Weights of a small transformer language model.
Architecture: RMSNorm before each block, tied embeddings.
MLP neurons of a small language model. Each row is named by its layer, matrix (up: input weights) and neuron, and shows model dimensions 64-191. Each number is 50 + 10 x the weight over its row's rms, rounded and kept within 0 to 99.
After each neuron's rows, "fires in" lists the words (lower case) most often at its 100 highest values on Wikipedia text that the model never trained on. A number after a token or word is its count.

L20.up206:58 62 48 60 40 57 53 49 30 63 61 64 36 62 75 53 51 35 50 51 50 43 46 58 45 58 36 51 38 64 47 50 34 58 44 45 56 52 43 50 58 69 56 41 40 44 69 42 47 41 45 41 53 39 45 54 47 55 34 36 36 64 51 51 43 47 63 38 52 44 43 39 35 46 54 64 43 50 60 47 45 53 57 63 42 53 38 59 54 58 60 53 58 48 51 38 41 43 51 34 57 48 45 60 49 47 49 66 60 36 72 62 63 50 45 54 54 56 47 61 54 56 52 38 41 56 62 46
fires in: "a" 62

L4.up2:56 27 62 43 45 60 40 48 59 46 47 45 39 63 57 59 50 46 52 40 54 46 39 52 40 45 39 59 46 33 53 63 45 65 63 62 44 43 49 49 54 50 37 46 44 51 61 56 49 54 50 45 63 36 46 39 52 63 59 59 45 55 56 38 57 64 48 33 43 44 49 55 59 58 43 40 59 45 56 61 51 37 56 57 65 43 50 50 50 43 47 54 56 47 60 54 57 63 59 59 54 62 44 65 43 23 64 61 43 54 40 43 55 55 70 54 45 63 50 45 48 37 35 53 69 68 60 58
fires in: "his" 92, "her" 8

L4.up6:50 15 85 39 41 69 63 45 43 61 46 58 56 42 50 44 53 26 48 65 48 60 44 34 49 37 32 44 55 60 48 55 35 49 69 44 43 53 34 58 60 59 44 51 58 48 57 49 60 62 57 48 55 64 56 35 51 60 55 35 47 40 39 34 37 57 53 51 40 52 44 51 67 44 46 42 52 40 60 38 65 46 53 61 57 35 34 65 55 44 56 49 46 39 46 62 73 52 61 43 48 48 51 49 67 36 66 55 40 50 50 62 69 55 64 48 64 68 53 45 48 54 43 53 54 64 52 57
fires in: "his" 49, "s" 19, "their" 9, "its" 9, "her" 8

L18.up50:50 55 55 59 55 52 57 54 40 41 47 52 33 38 61 51 45 41 51 48 55 52 38 56 34 43 31 53 43 54 46 45 46 56 54 31 48 44 47 61 58 59 38 33 72 40 59 54 44 30 65 36 48 56 49 43 34 44 45 45 78 53 68 31 50 58 58 49 46 37 48 47 48 45 54 54 43 42 34 51 27 64 46 52 67 59 39 67 60 39 54 60 50 37 65 39 55 38 63 40 60 54 60 47 30 44 55 59 56 50 59 49 58 45 55 31 54 44 53 66 47 45 38 47 60 72 52 44
fires in: "a" 59

L18.up263:65 54 60 45 56 46 51 40 40 60 45 57 40 46 64 73 55 52 49 53 47 60 50 38 41 54 49 56 57 44 53 58 43 53 52 44 35 57 45 59 48 43 35 48 68 51 40 60 48 32 59 36 48 64 40 37 50 40 46 38 48 49 46 31 23 41 31 44 44 28 62 58 51 61 51 55 56 65 38 40 60 45 67 54 47 56 60 51 44 55 51 35 54 61 49 56 46 36 62 52 51 44 40 53 48 44 51 73 59 34 57 50 44 61 48 30 55 43 55 68 50 53 51 44 43 54 56 36
fires in: "to" 42, "a" 10, "so" 4

L16.up752:52 55 50 49 37 62 61 51 40 41 46 36 61 40 54 60 55 44 43 50 44 55 62 26 68 42 50 42 49 56 60 57 57 56 52 60 45 46 40 65 54 56 52 51 62 49 59 54 48 53 38 52 60 45 43 33 53 66 67 56 58 46 43 56 45 49 33 56 57 49 60 60 36 61 35 48 46 45 46 56 47 42 53 41 52 58 50 45 49 58 54 41 45 64 56 41 48 80 38 45 61 61 60 65 57 45 56 73 33 51 47 58 28 63 48 59 65 67 44 54 49 51 35 33 57 43 60 63
fires in: "the" 22, "s" 9, "as" 8, "at" 7, "of" 7, "elected" 5

L18.up436:56 51 48 28 51 49 56 61 65 43 48 44 49 51 51 63 64 48 46 42 45 60 52 50 50 44 64 43 64 60 53 53 46 59 54 54 38 60 60 56 44 47 60 47 71 35 43 56 34 43 64 61 61 58 49 58 41 53 64 42 41 43 52 61 43 40 43 30 38 48 65 48 47 56 40 32 34 36 73 65 53 34 64 59 62 47 48 57 70 50 59 59 33 31 37 39 47 57 62 45 48 65 52 58 58 49 56 60 42 43 38 70 57 33 61 60 58 55 38 52 59 52 57 52 64 42 54 46
fires in: "who" 17, "they" 15, "she" 10, "he" 10

L20.up603:51 33 80 66 40 59 65 55 45 52 74 54 43 45 40 44 81 45 42 61 40 50 36 47 33 42 48 54 43 58 54 51 49 44 58 48 54 43 50 54 55 72 46 54 41 38 58 50 43 42 40 46 59 49 71 54 51 56 54 40 55 50 47 37 52 42 57 38 51 45 38 62 59 63 52 47 57 43 49 48 66 51 38 42 58 47 40 56 56 55 59 38 47 43 48 43 43 76 53 57 60 43 67 59 40 38 49 40 59 40 59 60 37 40 28 32 50 60 53 48 47 33 42 37 53 56 44 35
fires in: "at" 19, "and" 17, "new" 9, "of" 8

L10.up297:50 37 67 49 63 62 40 36 55 46 58 46 49 29 59 66 68 38 53 52 44 44 33 46 60 49 60 44 43 43 45 43 36 50 48 56 39 62 49 47 72 54 59 50 55 51 62 66 69 38 51 61 54 45 61 36 44 52 66 38 56 58 53 34 44 58 56 66 35 39 33 47 40 53 34 47 42 31 63 33 46 66 49 29 66 52 48 51 62 42 54 55 49 46 70 44 44 42 64 60 52 56 54 52 46 38 43 61 40 57 28 47 57 61 52 55 51 49 35 39 33 41 38 58 51 56 58 56
fires in: "s" 59, "her" 6, "your" 4, "mystery" 4

L8.up365:73 47 48 49 59 62 54 26 47 30 48 41 64 41 40 72 48 54 28 67 57 50 53 54 54 54 53 35 38 55 43 57 52 43 60 42 52 37 68 51 73 44 55 49 51 42 52 42 64 67 59 59 63 58 48 43 43 52 57 56 49 29 60 38 31 63 44 54 63 48 41 60 57 51 37 53 38 40 50 51 36 57 57 54 61 54 34 54 56 60 55 51 51 41 69 47 75 54 80 36 45 55 63 52 46 61 58 37 63 53 39 61 60 39 62 48 48 35 56 46 24 61 54 61 47 51 44 68
fires in: "s" 51, "husband" 7, "her" 6, "their" 5, "hospital" 4

L20.up420:52 54 48 51 64 54 47 50 70 52 54 61 50 47 62 51 53 34 52 75 56 58 58 42 47 52 62 66 34 50 50 51 49 51 70 51 66 36 65 62 46 55 51 53 47 33 61 56 37 34 40 39 42 51 65 59 50 49 63 53 59 68 65 56 43 56 43 36 47 47 52 47 54 68 41 46 60 37 45 43 45 68 50 39 54 51 48 67 45 50 53 61 35 69 64 55 66 46 69 43 49 53 55 61 48 55 62 56 36 52 46 53 33 37 39 45 37 31 61 47 34 43 34 54 52 64 48 65
fires in: "and" 39, "1" 11, "0" 5

L10.up600:44 51 48 37 45 36 62 43 56 51 37 61 45 44 36 51 52 43 56 52 41 50 42 35 53 42 39 50 47 46 46 44 56 50 55 50 42 50 68 59 51 47 44 39 31 28 54 56 48 48 57 36 51 73 61 30 40 59 48 37 43 72 59 29 39 65 47 37 52 46 56 45 75 45 42 48 58 38 41 71 56 45 50 53 57 68 58 59 50 54 53 53 47 56 55 50 53 34 48 37 57 48 42 42 45 46 51 47 30 45 48 47 38 63 54 28 35 36 44 20 39 46 44 50 55 42 44 61
fires in: "after" 24, "while" 16, "to" 11, "as" 11, "about" 5, "and" 4

L23.up173:45 44 70 55 48 37 58 53 29 60 37 46 63 51 52 59 63 33 39 54 51 53 48 47 46 46 49 31 44 66 51 46 49 68 52 47 42 40 54 73 75 29 50 55 32 55 51 41 49 63 50 30 67 51 49 34 60 56 60 54 55 63 51 26 38 54 59 53 41 37 37 46 47 61 33 43 43 49 48 50 38 46 44 67 68 56 36 58 48 44 42 30 49 61 70 46 45 53 66 52 51 58 49 56 32 56 52 55 38 48 64 73 66 62 48 42 44 57 49 58 42 42 55 56 47 57 68 50
fires in: "the" 21, "their" 18, "its" 14, "his" 8, "in" 8, "has" 5

L5.up382:58 16 72 49 34 68 60 38 45 33 55 42 47 42 48 36 40 32 48 53 46 61 48 52 51 42 60 46 48 54 71 49 50 64 68 65 52 46 44 50 48 51 47 41 50 53 55 50 55 51 56 48 49 62 70 50 66 69 41 49 44 46 44 56 37 52 57 45 42 61 53 46 49 57 61 41 37 47 58 55 52 37 44 42 62 63 47 60 41 55 48 62 59 43 49 53 60 69 64 47 55 46 45 58 62 36 65 36 37 70 58 46 47 45 57 33 52 47 48 35 34 43 48 51 49 50 53 50
fires in: "his" 32, "at" 11, "senate" 8, "s" 8, "de" 6

L17.up486:48 49 61 68 52 47 43 61 56 52 62 47 61 54 50 52 57 45 30 54 47 54 45 32 43 61 43 56 41 46 46 48 48 72 42 54 39 38 75 61 38 53 43 52 40 40 51 34 41 48 57 42 63 62 35 33 46 65 53 43 48 52 69 48 50 67 47 33 43 36 49 60 44 43 36 36 57 40 50 52 46 42 52 55 52 58 36 55 41 30 54 63 54 61 49 38 61 46 68 42 55 49 65 60 38 53 45 46 53 42 44 66 54 43 64 53 40 46 52 61 24 47 36 48 67 55 68 49
fires in: "of" 15, "for" 11, "the" 11, "within" 10, "in" 7

L20.up756:60 41 46 54 56 64 46 38 51 44 62 55 67 53 54 69 57 67 51 54 59 58 43 47 62 57 55 58 44 46 65 53 46 40 57 47 53 42 51 64 56 76 46 43 46 24 63 54 51 28 46 53 60 44 54 31 37 59 65 47 41 30 46 50 38 52 43 61 28 48 51 56 42 69 39 44 52 31 48 59 47 45 61 52 47 53 59 57 32 55 42 58 31 60 53 48 51 49 63 41 49 41 59 47 50 52 50 50 50 43 45 44 69 70 48 55 49 43 58 32 51 41 44 33 45 65 69 46
fires in: "and" 90, "then" 5

L10.up258:35 40 47 37 47 53 41 50 50 63 57 50 33 39 58 56 50 45 51 67 49 40 58 40 71 56 44 57 48 62 60 50 53 39 42 45 43 60 68 67 53 52 45 46 41 61 68 68 49 49 54 55 56 72 62 39 57 62 62 50 40 37 59 41 40 66 66 64 50 38 64 51 52 37 53 36 50 40 60 64 48 61 51 67 56 78 54 70 48 48 69 45 52 44 63 59 50 51 56 49 45 52 55 73 37 54 60 57 63 46 50 56 42 45 34 46 53 52 42 44 59 39 54 42 59 44 47 56
fires in: "to" 23, "during" 20, "throughout" 7, "following" 5, "through" 5, "since" 5

L18.up655:53 52 44 53 43 66 50 55 33 50 44 40 35 48 53 46 60 33 46 59 50 39 57 38 44 44 45 41 62 56 50 59 49 58 54 39 50 52 56 64 49 40 57 55 62 40 47 45 36 48 36 56 69 58 39 50 41 64 50 43 47 61 58 56 31 46 60 51 33 33 51 40 40 42 44 41 48 68 48 48 65 58 73 59 47 49 60 55 40 45 60 55 46 49 50 63 53 74 78 52 56 42 48 64 60 57 43 64 52 62 49 60 57 31 53 44 56 65 40 49 35 42 40 32 51 47 63 50
fires in: "which" 33, "that" 31, "who" 27

L4.up3:60 48 56 63 56 53 48 57 56 45 34 59 53 52 43 43 54 51 39 50 48 60 49 31 51 46 51 46 56 59 59 50 64 80 52 58 49 46 54 45 51 50 48 39 47 53 59 63 57 57 43 63 64 48 50 33 69 68 37 45 47 48 47 30 55 41 32 66 51 52 62 55 59 49 36 45 56 42 57 36 57 61 70 58 51 60 35 59 52 33 46 42 43 39 59 45 45 76 68 41 57 61 65 43 31 52 70 53 54 63 57 49 49 40 46 67 51 38 72 43 35 42 38 57 68 62 55 51
fires in: "s" 22, "of" 18, "their" 6, "a" 6, "the" 5, "tommy" 4

L4.up373:62 36 57 36 44 59 59 48 38 63 56 47 38 52 42 35 36 34 37 50 55 39 46 48 43 42 60 39 52 39 49 41 40 45 62 69 42 48 65 48 62 42 46 52 53 59 60 46 59 57 41 57 53 48 42 50 45 53 54 48 66 60 65 43 59 62 43 39 15 61 58 43 50 45 45 49 45 54 60 44 52 56 54 63 62 49 31 43 42 51 50 34 45 33 57 49 56 44 58 39 53 51 36 71 55 42 61 56 38 49 49 61 48 43 85 41 37 49 52 54 43 42 33 53 65 58 55 41
fires in: "his" 97

L8.up269:49 40 38 46 61 63 52 59 56 53 38 54 43 67 65 29 55 54 46 35 59 51 29 44 50 51 58 51 31 38 58 51 51 53 48 60 48 47 50 50 60 46 60 71 42 52 47 69 50 46 45 42 37 60 56 58 64 62 36 46 39 52 34 48 45 55 49 28 44 43 40 47 56 49 48 35 46 51 53 54 48 45 45 57 45 57 31 55 52 52 42 59 45 41 57 49 58 45 47 38 41 58 40 48 49 58 48 57 61 45 66 46 54 55 47 73 54 56 39 55 46 39 53 34 59 49 31 25
fires in: "which" 24, "language" 9, "similar" 6, "nfl" 4, "languages" 4, "decided" 4

L10.up535:34 38 39 61 38 59 58 37 44 39 60 29 53 26 46 60 44 48 36 50 53 41 53 56 53 42 35 48 54 57 53 51 59 71 38 46 56 31 63 46 63 49 57 54 40 46 58 52 37 56 42 36 53 77 57 49 41 58 28 50 46 41 68 35 40 60 44 44 60 46 49 54 57 39 44 31 50 50 47 65 45 56 42 66 44 36 42 66 47 56 57 46 26 52 45 53 43 61 37 52 43 52 55 47 43 41 56 41 57 25 53 55 62 45 59 48 48 56 59 57 45 40 53 48 61 43 56 72
fires in: "in" 27, "on" 20, "of" 13, "during" 9, "from" 7, "throughout" 6